python train.py --hidden_size=384 --num_attention_heads=4 --num_key_value_heads=2 --bias="none" --tie_word_embeddings=false --parallel_block=false --init_std_down=0.0 --beta1=0.9 --lr_head=0.00496 --final_lr_fraction=0.0 --dataset="wikipedia_en"
MLP neurons of a small language model. Each row is named by its layer, matrix (gate and up: input weights) and neuron, and shows model dimensions 32-127. Each number is 50 + 15 x the weight over its row's rms, rounded and kept within 0 to 99. A neuron's up and down rows have the sign that makes its largest values positive.
A block is one neuron, or neurons of one layer that tend to fire together. After each block is what it responds to, as a language model described it from the Wikipedia text at the highest values.

L4.gate826:31 50 65 52 63 45 66 26 63 72 43 75 37 32 47 50 49 48 48 69 54 51 63 43 48 63 41 66 76 47 90 54 53 11 42 41 33 42 45 61 37 63 68 57 45 33 66 69 48 62 61 16 46 59 54 75 40 51 66 44 52 68 64 67 51 61 05 53 30 42 55 62 66 55 67 19 62 58 68 51 54 48 29 39 60 42 51 65 47 80 31 49 57 59 28 57
L4.up826:54 50 75 47 75 66 54 43 53 51 41 38 67 49 58 40 89 41 65 46 55 65 56 35 68 60 36 46 36 57 56 58 67 56 72 54 82 70 51 20 56 89 42 36 41 47 46 81 44 53 45 49 37 80 56 43 39 44 58 44 36 80 68 62 95 59 69 61 53 58 42 47 53 35 37 53 69 47 59 48 70 33 67 31 70 57 63 47 63 51 47 69 28 26 48 49
Responds to: Year century prefix. Fires on the "20" that begins a 2000s year, especially after "In" plus a month ("In March 20…"), and in dates and citations; weaker on markdown table separator rows and "(born".

L5.gate154:07 28 40 68 56 47 37 72 63 45 50 53 48 42 47 39 48 47 50 70 24 37 42 62 36 57 59 40 63 45 49 26 30 83 57 37 62 21 64 28 49 64 23 42 45 54 54 42 49 62 57 80 50 49 73 52 66 59 66 59 57 43 42 47 72 55 64 41 69 58 51 33 37 64 74 52 28 53 54 30 34 45 39 46 30 75 34 57 55 58 40 18 62 50 38 60
L5.up154:51 45 50 52 48 55 94 79 61 36 30 57 71 53 67 25 70 54 51 67 59 36 63 31 62 63 48 48 38 56 32 34 66 67 21 28 57 56 22 78 26 52 62 39 18 63 21 43 47 58 47 54 52 57 53 64 78 35 46 69 48 06 40 25 36 61 48 44 42 60 37 56 15 58 35 40 42 20 51 41 49 65 67 67 61 45 49 47 44 55 48 55 53 27 62 75
L5.gate172:43 55 53 74 48 25 34 59 59 42 46 66 24 35 26 75 60 54 25 65 70 62 28 73 48 49 63 54 57 51 44 48 52 52 52 32 34 74 20 32 29 51 64 42 47 45 64 43 32 50 52 67 49 53 62 65 76 54 51 40 37 41 37 47 59 54 48 51 50 72 34 45 55 31 45 43 36 39 56 41 66 70 58 31 60 61 55 53 53 58 40 47 73 62 71 74
L5.up172:24 59 46 66 54 57 45 40 33 30 35 53 48 84 49 47 52 80 68 50 72 37 42 33 78 68 36 71 75 51 43 53 67 30 40 62 56 20 46 77 42 36 36 39 49 47 59 75 70 42 41 54 47 29 43 65 48 51 52 63 35 31 48 30 62 53 39 36 40 60 53 28 64 41 71 48 61 67 54 56 61 67 36 53 69 55 82 52 59 51 18 65 52 43 51 80
L5.gate313:53 19 39 64 39 58 73 64 91 39 59 59 14 47 62 37 50 70 60 67 34 29 49 38 54 51 43 19 58 37 37 21 31 40 65 58 51 62 71 41 35 22 36 47 51 64 64 52 42 84 73 58 63 25 61 48 64 64 67 72 35 52 34 48 74 51 49 42 66 62 57 35 48 30 51 40 15 51 69 45 17 54 51 27 43 28 66 36 45 63 55 15 53 43 44 66
L5.up313:75 27 50 53 47 32 70 56 59 26 30 42 30 64 14 40 49 73 65 64 44 75 60 58 30 36 60 31 32 23 35 45 40 41 65 60 87 61 32 45 50 47 15 23 35 56 56 57 75 69 40 49 69 34 59 28 63 64 69 22 62 70 60 39 29 54 40 27 59 43 35 70 38 69 67 32 20 68 51 36 50 40 56 42 51 63 56 51 52 57 51 73 55 40 51 47
L5.gate430:57 38 64 65 46 50 42 53 48 45 69 46 47 38 40 57 31 67 56 45 61 49 48 25 60 48 69 49 68 42 76 38 45 36 71 34 73 63 71 40 40 28 31 39 60 34 77 52 49 40 66 31 80 48 57 33 42 44 58 45 54 43 26 43 39 52 72 59 44 44 48 45 29 38 56 53 19 80 66 51 24 37 65 32 83 58 37 51 48 64 60 43 80 42 56 26
L5.up430:62 70 66 52 36 66 47 66 05 57 59 36 25 51 50 25 52 48 42 40 27 39 64 39 53 62 58 45 59 14 51 52 60 67 31 38 43 37 66 26 53 36 44 65 30 68 58 48 66 60 48 48 54 45 82 68 50 62 52 48 59 54 10 38 50 54 60 51 19 16 51 60 63 41 54 58 40 54 75 43 50 64 27 41 58 24 56 56 33 33 59 56 31 36 58 35
L5.gate436:42 50 40 30 39 53 60 60 38 78 57 58 51 54 45 44 55 69 06 60 31 51 39 49 59 44 30 34 67 74 35 39 49 69 71 37 26 41 75 35 52 57 47 54 58 50 66 81 64 49 58 56 54 38 58 64 46 56 38 39 64 55 43 46 67 61 33 40 62 61 42 56 35 39 50 47 60 47 46 55 37 42 38 62 46 64 67 42 28 05 54 40 62 78 59 43
L5.up436:81 76 47 49 57 44 44 66 26 46 79 28 27 74 35 43 41 76 27 47 70 30 38 58 46 25 48 48 84 47 32 48 32 40 99 62 49 44 47 49 62 34 37 31 53 52 51 66 48 44 42 47 59 56 59 56 65 35 70 35 58 26 49 42 41 23 27 59 55 25 55 78 53 63 40 80 52 68 40 61 47 79 44 53 58 49 63 44 36 57 44 43 58 43 48 58
L5.gate591:45 33 60 58 59 33 38 39 26 41 45 47 49 25 43 22 64 40 48 31 52 53 40 30 57 57 63 42 63 48 50 34 45 72 67 45 33 61 52 53 74 52 60 72 71 73 59 68 44 48 70 38 37 53 50 61 34 23 31 50 54 75 59 34 54 43 55 44 60 39 26 45 39 60 79 32 60 59 55 45 32 74 74 55 59 32 50 46 78 75 40 51 65 52 59 57
L5.up591:38 40 52 47 45 66 35 65 66 43 64 61 37 49 30 62 75 50 48 81 22 38 69 38 63 35 28 61 41 15 51 28 41 37 45 67 66 23 54 49 15 43 57 40 47 37 46 37 55 75 33 43 46 74 59 24 57 70 51 56 45 59 40 53 68 72 47 52 44 53 66 56 55 52 52 80 45 41 42 83 07 51 50 60 52 68 50 37 73 62 23 39 41 57 58 77
L5.gate693:58 41 41 36 74 63 68 38 52 61 29 33 50 62 32 39 55 93 40 57 40 48 47 55 33 69 57 36 55 31 54 72 53 55 52 59 55 39 58 40 34 50 33 43 30 52 55 58 46 72 35 44 65 48 49 32 59 54 54 25 52 27 42 25 30 27 57 58 58 49 60 61 36 40 54 47 56 38 60 39 42 78 82 50 62 43 33 70 44 73 39 43 51 66 56 60
L5.up693:50 13 78 37 64 50 50 57 32 40 38 59 46 46 48 39 48 28 60 60 51 35 60 60 34 68 54 56 25 69 38 34 37 53 51 47 68 75 54 65 24 63 64 40 29 68 58 79 48 62 15 59 52 42 43 52 61 39 51 55 48 59 24 26 36 65 61 27 46 67 37 51 38 33 49 63 38 53 41 36 37 56 44 48 47 51 63 54 73 65 38 60 43 48 49 39
L5.gate987:41 59 26 56 50 31 50 65 59 68 28 68 38 47 19 50 49 48 45 62 52 38 61 31 54 35 78 49 29 51 42 33 27 54 79 22 52 51 64 19 33 57 35 38 39 59 62 51 78 68 55 47 57 38 53 55 66 56 75 41 58 44 52 46 45 74 44 45 63 60 50 14 52 51 57 49 33 63 61 61 18 68 46 30 57 51 43 42 40 52 24 40 38 62 42 36
L5.up987:33 47 87 81 59 36 85 58 43 70 63 45 52 54 51 42 78 50 64 59 68 68 24 50 23 49 28 34 49 34 37 40 29 40 39 54 19 48 48 49 38 34 38 21 74 62 53 52 49 58 31 45 46 53 51 61 61 64 73 35 13 27 24 46 31 49 36 55 87 53 73 40 57 59 38 42 29 46 47 47 46 61 44 36 48 64 48 49 62 30 27 33 55 55 58 25
Responds to: Split verb endings. Final word-piece completing a verb split across tokens, usually a transitive verb before its object, such as conv-ey, persu-ades, pred-ict, requ-est.

L2.gate48:55 43 60 50 66 54 58 27 38 44 25 58 45 37 34 62 46 68 55 22 30 21 85 34 43 34 54 46 66 36 42 75 61 55 61 89 26 93 58 29 21 26 41 49 74 54 47 50 38 31 56 28 52 45 41 67 55 48 82 66 54 70 85 67 42 42 33 44 30 25 63 55 69 53 37 50 36 51 52 65 47 60 53 58 34 32 25 45 27 86 33 54 57 40 50 81
L2.up48:33 49 31 40 66 54 58 56 29 47 45 57 66 48 74 32 50 35 43 62 56 40 59 49 41 38 80 62 50 26 42 47 63 59 55 28 38 62 34 66 38 62 48 38 84 55 54 51 54 57 45 42 54 38 48 99 66 18 43 25 49 72 43 44 26 81 60 69 56 56 42 47 75 42 23 49 44 03 66 54 43 52 58 48 31 56 38 42 63 52 55 92 51 45 37 48
L2.gate97:56 47 22 60 44 45 61 61 28 59 55 49 48 58 25 55 28 38 71 43 55 56 47 48 38 43 72 48 54 66 56 47 62 62 47 67 48 47 60 57 69 52 67 45 77 56 61 64 56 42 45 45 66 60 59 77 53 73 72 48 34 58 27 44 45 47 67 60 45 51 47 52 50 28 54 66 53 49 48 85 85 54 41 60 66 78 32 48 71 53 71 35 67 47 64 63
L2.up97:64 73 60 29 60 67 54 39 31 22 36 49 48 62 37 49 30 63 44 48 34 67 71 54 39 50 68 61 14 48 33 41 64 78 78 38 47 56 27 64 40 55 40 36 35 37 42 42 60 83 55 58 46 26 64 54 56 16 45 47 57 44 43 57 47 72 53 54 51 65 82 45 69 63 59 39 42 35 97 28 52 50 71 38 55 58 45 63 38 63 66 61 56 26 41 46
L2.gate270:48 63 38 59 47 42 62 47 62 41 57 41 27 41 10 50 48 50 36 48 32 35 42 30 47 48 38 37 62 63 44 25 32 47 51 30 53 38 53 69 38 47 65 38 72 27 35 55 73 46 62 45 34 63 35 68 32 25 31 73 46 73 28 52 27 37 58 31 53 64 54 51 49 20 65 34 19 70 55 70 69 74 49 60 56 38 57 85 76 65 46 39 59 33 48 32
L2.up270:63 49 66 22 49 36 62 69 31 56 58 66 26 71 35 52 53 63 57 74 53 42 62 16 29 22 29 44 63 55 48 44 43 56 44 16 39 42 74 50 50 58 40 62 61 35 43 33 43 56 58 28 62 46 33 48 58 25 45 39 69 65 65 28 45 96 71 42 71 50 62 29 66 63 66 57 36 63 70 37 47 29 46 66 54 47 34 37 47 33 61 44 18 48 39 45
L2.gate283:52 56 37 43 42 54 66 45 52 23 29 75 68 37 47 52 42 63 37 68 45 63 40 11 35 47 74 26 55 62 46 34 48 79 60 51 40 47 69 19 50 64 57 61 77 00 26 84 56 49 48 86 78 79 69 56 59 57 63 56 75 59 55 36 63 28 48 84 70 61 57 27 56 39 65 83 34 50 43 51 48 71 43 49 59 37 53 60 73 67 41 47 35 45 36 51
L2.up283:69 42 53 57 55 32 31 17 61 26 36 44 57 12 37 35 43 61 51 27 24 68 51 48 45 74 54 84 29 72 30 47 59 37 26 37 74 60 51 41 09 26 60 51 28 38 55 31 54 39 56 68 63 60 74 57 31 76 45 44 27 32 40 43 60 43 68 43 40 60 56 22 83 44 55 49 39 62 67 70 69 56 36 58 47 45 58 68 49 40 45 54 82 20 68 61
L2.gate315:49 43 63 50 39 48 40 48 47 40 39 58 41 59 34 48 44 48 46 42 43 53 48 73 61 47 70 45 36 42 52 35 31 24 56 45 38 60 72 30 30 66 67 64 53 44 27 71 68 63 43 32 24 40 48 71 44 28 39 39 67 54 38 42 53 55 44 48 57 23 40 58 65 47 65 26 19 50 55 27 62 82 28 81 37 54 60 47 48 58 56 24 53 44 69 67
L2.up315:43 51 48 39 80 69 50 67 32 37 20 52 66 49 43 41 22 48 48 48 42 79 61 49 60 29 53 30 44 49 45 41 43 70 44 53 41 52 24 56 53 43 62 52 61 48 46 53 67 76 80 24 49 88 46 74 73 55 35 59 65 54 68 27 46 56 70 53 35 40 48 49 51 42 42 42 33 35 25 42 45 63 44 53 53 42 20 60 67 63 40 24 46 46 90 39
L2.gate539:61 43 45 42 51 45 57 60 53 72 33 55 72 39 50 47 40 41 84 41 64 45 45 32 46 67 69 90 50 55 63 27 37 53 50 32 55 55 38 27 39 43 43 66 39 50 26 32 55 59 62 22 39 60 65 59 45 60 56 52 68 39 52 70 40 42 39 70 57 40 62 62 53 56 44 50 36 55 75 56 53 24 29 66 95 71 45 38 37 66 56 53 33 31 51 51
L2.up539:65 40 35 49 44 54 40 70 47 38 57 65 36 49 15 74 32 59 34 60 57 27 51 56 51 65 35 31 34 58 59 26 56 76 25 40 78 45 53 22 50 66 65 55 39 35 53 51 73 62 43 49 56 28 30 56 36 28 59 51 65 37 81 40 67 56 40 40 69 16 63 64 47 23 59 54 36 65 63 88 44 36 53 40 87 61 54 31 51 48 51 55 60 21 46 50
L2.gate981:39 43 42 70 45 66 54 20 33 43 27 64 42 81 54 62 38 35 35 47 55 00 58 20 39 55 52 56 46 38 23 41 59 42 52 59 41 66 39 67 36 46 18 40 43 68 61 29 60 53 45 52 52 55 51 48 60 60 64 73 56 63 67 45 56 59 53 49 60 52 65 35 63 51 46 39 41 66 40 64 53 42 67 56 72 58 32 40 54 86 50 69 30 45 42 44
L2.up981:67 41 58 52 65 42 20 25 22 40 35 68 44 62 30 31 53 48 55 74 49 39 29 34 43 57 54 67 48 48 33 28 61 51 49 74 66 41 31 34 44 36 47 50 37 40 41 34 62 51 69 58 35 67 90 61 64 60 46 50 42 58 51 48 59 88 54 59 75 28 49 51 56 50 57 35 34 75 30 42 47 81 63 47 49 44 30 65 59 56 55 56 46 54 48 69
L2.gate1015:66 50 33 34 54 56 65 39 60 68 56 62 47 74 74 54 42 34 54 59 79 78 39 64 62 49 63 60 43 48 54 43 32 63 34 85 62 54 42 44 48 35 50 35 44 59 73 62 56 56 45 42 53 35 44 45 37 37 30 52 49 33 32 50 62 50 68 25 57 64 40 47 57 45 48 45 64 43 49 79 50 60 59 56 61 73 45 30 21 51 53 64 54 57 73 63
L2.up1015:69 53 21 68 61 33 52 79 44 56 67 84 48 43 36 42 47 62 64 49 41 46 43 47 39 40 48 37 50 56 40 24 38 42 49 42 76 46 45 56 42 76 43 27 18 33 47 51 52 39 70 68 60 70 49 30 21 47 33 54 14 44 84 60 74 44 53 50 41 29 39 67 73 38 20 39 55 82 43 57 65 30 36 19 52 45 21 38 61 30 69 72 83 43 50 40
Responds to: Split-word suffix endings. Final pieces completing a word split into subword tokens, mostly past-tense or participle -ed endings (turn-ed, stud-ied, origin-ated), plus -ies plurals and number fragments.

L4.gate988:62 43 69 49 75 50 39 50 24 82 54 34 71 61 16 32 80 67 60 66 37 55 50 43 50 50 37 29 59 76 54 66 69 44 63 37 39 52 55 24 64 50 43 57 53 33 29 51 60 32 76 58 42 58 68 62 45 65 66 62 42 33 26 57 46 39 25 36 59 30 28 72 75 32 60 62 81 60 36 31 74 49 67 52 69 48 70 42 42 57 78 43 51 46 62 30
L4.up988:51 27 42 34 57 50 49 56 62 65 59 35 55 67 42 63 32 54 47 70 30 17 35 62 32 61 60 29 67 71 49 68 50 38 69 42 31 39 73 59 56 48 33 58 47 55 36 54 55 33 37 43 40 53 28 56 73 20 62 65 41 16 23 56 77 64 38 29 43 42 38 47 56 36 64 65 37 52 46 59 51 70 50 57 68 39 64 47 41 68 49 13 55 74 59 68
Responds to: Word-final verb suffixes. Suffix pieces that complete a split verb, mostly past tense after a subject, especially reporting verbs like not-ed, estim-ated, st-ated.

L5.gate246:53 73 34 45 69 44 44 81 59 50 31 43 52 61 43 64 68 21 59 25 30 45 51 35 63 51 29 38 58 51 49 50 60 51 58 54 58 49 33 57 43 38 76 50 51 61 32 44 69 78 61 69 49 23 52 59 36 61 26 43 24 28 46 45 26 63 47 53 55 60 51 35 36 62 48 79 23 35 64 19 82 76 60 35 72 73 54 52 40 57 55 52 41 46 45 72
L5.up246:46 39 26 68 39 51 59 24 70 31 38 19 47 71 60 66 34 56 70 32 46 80 48 33 51 58 44 47 44 53 45 45 58 47 50 43 38 42 26 52 33 32 44 50 63 62 63 54 39 51 39 37 65 44 26 39 40 59 53 52 51 44 47 71 40 33 63 51 59 61 61 48 52 58 48 60 77 46 50 72 50 26 28 32 67 56 77 77 50 48 28 49 44 47 46 40
L5.gate293:47 38 59 52 59 57 58 31 78 67 61 47 54 51 50 45 52 84 40 61 61 42 48 99 36 54 67 40 46 76 58 71 60 58 64 44 62 51 46 52 87 51 49 51 37 65 42 47 52 57 44 58 75 46 59 55 49 42 42 40 52 42 53 64 57 61 36 58 64 43 59 58 39 59 40 64 55 48 50 58 68 56 36 32 65 72 62 36 74 57 55 44 31 56 49 54
L5.up293:52 62 53 34 49 50 54 50 46 36 28 49 61 47 51 60 59 41 27 48 38 32 67 54 20 44 22 49 35 44 55 33 39 71 21 43 42 48 30 33 28 49 32 31 65 45 49 35 44 58 25 44 34 44 29 50 37 35 78 59 36 75 53 31 82 38 53 31 69 67 41 25 14 56 23 37 64 29 33 32 46 50 35 31 47 79 96 39 25 86 60 73 18 86 49 68
L5.gate296:41 64 52 80 32 69 27 47 69 63 23 48 75 50 56 66 25 68 30 62 29 65 61 37 53 25 61 65 57 33 68 20 46 29 63 34 56 68 49 76 84 56 41 48 53 50 40 76 71 47 45 38 52 58 84 35 49 26 66 51 64 73 51 56 59 61 35 54 25 82 81 41 31 52 53 38 54 48 74 39 73 34 69 16 39 41 58 59 21 50 50 48 45 39 55 60
L5.up296:49 52 65 36 58 83 58 41 45 45 36 40 63 56 58 75 55 55 64 44 55 92 41 60 17 54 84 46 46 21 70 68 35 34 74 33 61 49 22 62 68 49 41 47 43 62 58 67 64 75 33 39 37 37 52 57 64 18 43 23 47 48 31 44 83 67 39 52 39 54 48 55 39 36 34 45 73 64 50 64 64 69 22 34 41 50 62 33 58 36 55 36 52 72 35 16
L5.gate316:41 33 44 83 33 65 56 27 56 51 52 51 23 24 44 37 49 40 35 53 62 65 44 50 47 35 50 56 52 44 33 19 50 57 44 44 73 68 57 68 79 64 25 42 54 33 46 69 40 36 44 26 32 76 53 47 54 44 63 56 57 52 39 54 58 73 76 47 26 53 38 97 40 63 54 39 56 60 36 54 55 53 34 04 67 55 71 50 62 61 54 59 40 56 37 70
L5.up316:54 50 57 21 58 60 61 40 48 37 53 35 72 54 44 57 67 58 46 35 52 33 71 50 71 28 56 64 32 55 50 37 22 51 75 48 30 37 24 69 36 49 50 76 38 28 59 23 59 57 66 16 64 77 21 67 31 66 20 48 59 47 39 82 54 46 53 66 54 32 58 39 35 44 47 65 48 44 58 72 39 33 25 72 41 47 53 71 26 46 50 64 48 62 34 55
L5.gate490:40 68 52 56 68 30 51 32 34 70 49 44 55 57 58 38 57 42 73 64 35 54 57 74 52 30 17 62 78 31 34 36 41 38 62 69 67 29 69 69 42 53 21 28 50 58 42 65 77 44 47 48 55 49 56 49 62 58 72 25 70 58 67 74 57 71 29 28 48 38 55 67 61 53 45 55 33 41 25 41 34 52 39 22 78 39 51 67 56 39 41 66 39 47 48 44
L5.up490:38 26 43 25 74 48 44 70 50 61 73 78 22 38 40 49 51 64 48 66 05 48 24 40 37 64 39 59 46 58 42 45 42 59 46 87 27 37 52 58 54 77 45 53 49 61 52 41 43 70 60 44 53 48 48 47 44 57 55 66 60 58 56 54 47 09 37 72 58 79 44 78 63 73 63 43 63 43 25 33 41 60 34 18 40 59 63 41 29 68 61 32 41 26 20 44
L5.gate658:64 55 29 35 93 26 61 60 36 59 32 55 58 29 41 58 53 29 58 47 54 46 58 38 33 43 51 65 41 56 69 57 59 87 51 70 56 38 39 55 65 60 44 54 34 73 36 25 62 75 54 51 54 32 64 39 73 39 35 54 17 41 51 57 52 66 25 67 51 45 59 54 59 61 30 51 49 76 45 33 58 52 62 48 53 70 53 49 50 40 26 51 36 47 60 80
L5.up658:45 50 43 42 47 79 36 45 40 62 43 58 55 20 34 61 38 31 53 69 73 51 64 20 57 46 39 58 21 56 61 59 36 73 38 28 41 37 32 57 65 49 37 59 51 47 21 40 56 58 41 56 46 58 49 44 19 54 48 82 31 51 37 56 25 80 63 96 83 72 47 73 40 49 21 76 33 49 31 43 52 04 56 41 51 68 73 47 48 43 28 49 33 65 49 76
L5.gate831:35 46 57 80 39 27 49 50 80 70 43 61 48 54 60 47 37 45 63 65 51 37 55 27 59 56 31 89 38 18 61 78 52 46 55 38 51 34 79 73 51 43 33 28 54 57 32 31 55 39 53 61 66 39 59 70 56 61 70 48 38 33 43 74 72 58 35 71 30 42 29 99 28 39 68 79 40 54 66 37 58 59 53 42 29 42 36 60 46 35 40 55 60 49 42 25
L5.up831:43 83 28 26 49 50 26 49 16 58 48 45 34 60 46 32 41 61 77 56 36 58 75 39 46 33 65 63 29 56 69 74 56 50 50 48 25 68 58 78 52 64 49 11 65 47 74 65 60 49 58 56 71 38 75 14 54 45 65 45 47 56 48 59 51 63 61 62 55 30 60 73 54 57 43 39 30 73 73 71 91 64 39 45 53 43 48 57 43 32 52 64 55 54 39 63
L5.gate851:61 15 49 34 59 54 39 33 73 35 69 51 53 46 70 72 51 53 57 60 44 54 34 63 24 48 69 62 56 66 54 41 57 51 47 49 26 62 46 43 61 65 33 49 41 34 69 57 66 11 52 54 46 36 69 41 53 38 59 34 56 58 48 59 41 63 47 55 38 36 47 55 50 67 79 27 56 63 55 49 37 27 50 34 54 29 43 31 48 39 66 28 75 33 56 62
L5.up851:43 60 60 41 58 39 57 28 61 48 36 76 48 37 36 55 46 63 41 39 54 49 64 51 35 36 31 31 51 67 56 76 53 35 45 49 72 56 44 40 35 47 34 31 33 63 31 24 26 30 47 39 31 61 60 57 64 16 62 45 38 73 55 39 20 61 51 09 47 49 23 62 50 30 54 66 36 41 30 45 58 24 56 48 48 55 88 48 65 38 67 44 33 41 59 45
Responds to: Year and century prefix. The first digit pair of a four-digit year or century number, mostly 20 or 19, as in 2009, 20th century, 1989.

L2.gate137:44 21 36 38 72 78 44 57 39 57 31 34 19 48 64 48 46 60 67 58 53 58 41 65 22 90 58 23 58 41 49 60 73 46 74 40 53 60 08 55 57 53 36 57 64 46 46 39 48 50 51 50 64 42 46 72 50 52 50 28 57 28 76 63 39 91 42 50 50 53 72 72 36 71 56 43 39 47 48 34 53 40 82 35 49 64 39 29 38 48 47 35 46 44 21 24
L2.up137:73 61 48 17 59 50 38 68 53 64 37 65 58 50 47 60 47 37 73 48 25 44 83 44 53 42 43 49 70 59 07 53 60 50 53 54 45 47 49 71 59 45 38 48 36 63 25 68 42 90 56 34 36 47 44 62 71 53 20 43 56 44 18 44 72 25 55 44 40 65 48 47 49 74 52 81 59 71 74 40 47 38 42 54 46 61 60 36 37 30 36 40 49 46 65 63
L2.gate273:68 50 50 35 67 29 56 60 51 47 79 51 30 63 56 57 58 79 61 26 48 65 37 27 64 53 65 51 29 46 31 62 54 33 92 50 31 27 68 55 27 64 77 55 50 37 47 46 29 54 68 60 29 62 38 25 53 56 44 62 38 36 48 77 30 42 52 76 70 21 26 64 39 11 72 38 42 48 64 26 43 62 77 54 41 61 94 62 41 40 26 49 50 46 59 37
L2.up273:34 52 50 42 47 88 41 47 38 27 63 47 39 35 74 25 50 47 57 61 32 60 57 59 56 42 37 27 72 60 26 53 63 64 59 50 70 56 64 34 56 36 46 69 72 57 57 32 38 67 47 37 48 50 48 31 50 39 69 34 69 65 57 45 35 42 54 26 46 33 56 39 33 40 49 51 40 66 25 43 63 39 40 46 61 85 91 44 47 37 51 42 66 54 46 60
L2.gate310:71 48 40 30 58 39 45 36 24 51 46 43 77 54 66 48 45 44 44 46 36 39 40 59 43 69 55 37 61 53 33 30 58 56 51 55 24 57 61 37 69 44 53 50 55 40 26 56 57 56 44 49 50 52 32 38 65 61 59 74 72 42 43 44 59 38 60 46 55 57 67 42 85 69 50 45 69 64 56 59 76 30 59 27 62 69 52 48 62 26 45 57 87 61 45 50
L2.up310:47 54 62 56 59 80 75 62 61 37 34 51 78 40 58 70 22 66 47 54 75 26 63 26 46 55 46 36 54 64 52 71 49 47 65 51 44 36 51 17 70 61 59 49 57 61 62 73 37 57 09 74 28 70 67 26 46 39 48 39 58 43 60 54 53 77 78 54 67 46 48 46 34 59 58 67 35 51 48 54 59 71 50 49 79 54 61 76 20 58 49 29 30 79 52 41
L2.gate356:43 60 49 62 49 30 29 32 33 61 51 38 30 70 60 28 50 49 32 65 47 38 28 53 50 47 54 39 51 65 77 59 70 29 66 27 44 72 53 60 61 26 70 36 31 52 45 53 42 50 69 55 19 64 48 69 74 21 68 27 46 53 49 44 56 48 57 36 61 73 24 57 56 39 39 40 29 58 45 52 57 57 53 39 19 51 28 29 48 51 24 47 61 56 59 39
L2.up356:15 70 55 73 15 56 58 34 40 69 32 35 54 49 43 74 43 53 53 68 42 52 72 36 84 45 39 32 76 31 88 33 72 41 59 49 16 75 54 57 63 25 59 58 25 59 52 37 77 58 55 52 65 35 50 46 63 72 51 41 41 37 51 49 57 49 59 95 43 89 38 41 33 54 49 55 61 43 52 51 52 44 88 28 45 68 49 29 57 71 30 51 28 40 41 46
L2.gate537:29 46 49 63 34 44 51 62 48 52 50 47 51 22 29 64 45 35 44 17 42 50 51 65 64 61 53 54 39 30 71 66 56 61 57 47 49 52 56 74 46 89 29 65 62 59 45 33 45 84 64 32 56 55 36 33 45 56 60 59 61 59 61 81 36 32 38 57 51 65 43 75 65 90 47 65 27 50 32 17 67 64 61 26 47 71 62 58 22 69 38 48 29 52 39 48
L2.up537:55 68 73 47 54 55 55 43 44 53 39 35 33 36 43 47 20 28 29 74 42 41 51 51 53 79 47 55 45 53 76 44 58 35 71 70 64 48 25 61 50 34 35 46 48 61 37 55 48 63 52 42 45 65 35 58 45 39 70 48 69 07 53 73 46 26 73 05 45 63 40 51 40 45 32 20 50 36 61 17 57 58 16 50 40 52 58 46 42 41 46 29 45 51 71 52
L2.gate583:53 46 68 19 47 51 64 43 70 52 69 40 66 28 59 47 53 68 65 38 78 42 36 40 61 50 39 57 34 38 67 37 47 42 39 23 19 44 53 67 43 51 51 56 39 46 59 71 73 67 44 37 66 66 56 46 33 23 53 57 45 34 62 64 73 39 58 42 56 74 36 62 71 61 26 40 56 57 45 37 28 37 48 63 46 47 45 43 45 26 46 61 56 58 47 21
L2.up583:74 43 53 42 61 70 52 41 28 49 40 54 45 48 68 63 49 47 54 36 55 41 75 38 59 43 58 60 72 52 67 34 56 43 26 40 67 46 47 38 28 87 33 24 47 52 31 27 52 66 34 62 36 43 65 17 32 42 50 36 39 66 71 36 59 59 31 52 44 44 64 53 55 51 64 44 29 59 35 08 77 59 78 25 47 47 55 34 69 56 46 53 73 49 29 91
L2.gate658:50 41 44 43 33 43 82 43 36 24 45 38 25 24 38 36 54 71 64 40 54 52 32 25 62 41 66 43 54 48 72 50 77 49 29 42 70 50 53 56 48 88 54 45 51 35 53 45 55 75 58 34 17 76 67 33 41 52 82 60 60 66 71 47 62 79 55 41 39 39 38 71 48 40 76 47 59 80 55 62 19 47 78 39 71 48 41 56 80 47 49 52 47 54 34 35
L2.up658:66 74 63 60 28 28 67 53 45 42 47 36 32 58 50 49 64 63 50 38 53 52 62 38 37 42 44 41 74 24 59 48 75 65 65 53 63 27 68 32 48 95 25 45 49 48 70 67 53 66 48 54 60 64 66 43 33 68 52 48 60 74 49 33 44 55 30 67 55 36 22 55 74 76 73 62 32 56 44 32 28 40 58 31 71 68 38 73 78 40 47 39 35 49 64 62
L2.gate996:48 30 54 59 61 42 56 60 72 86 52 38 75 34 83 74 59 65 64 43 94 22 60 70 36 43 46 83 32 58 48 53 49 69 47 51 43 31 51 57 64 49 50 47 54 65 45 50 64 30 69 74 54 54 20 67 49 33 63 52 13 76 80 81 40 57 58 46 55 34 58 64 23 58 64 40 50 58 92 27 48 43 84 41 51 66 38 43 58 49 25 34 69 51 25 36
L2.up996:40 49 54 45 61 70 57 45 83 63 53 50 66 72 38 25 41 56 55 52 70 59 58 53 46 61 47 54 30 38 52 25 42 55 82 24 73 15 68 45 15 50 67 35 43 49 27 52 41 49 47 65 39 57 65 63 86 43 57 43 56 66 91 24 44 58 63 78 49 75 48 32 45 47 67 72 33 47 52 35 71 44 22 40 36 58 40 73 40 35 40 18 48 42 43 56
Responds to: Year century prefix. First two digits of a four-digit year (20, 19, 18) after phrases like "In December" or "On 5 July", mostly in history-style narrative.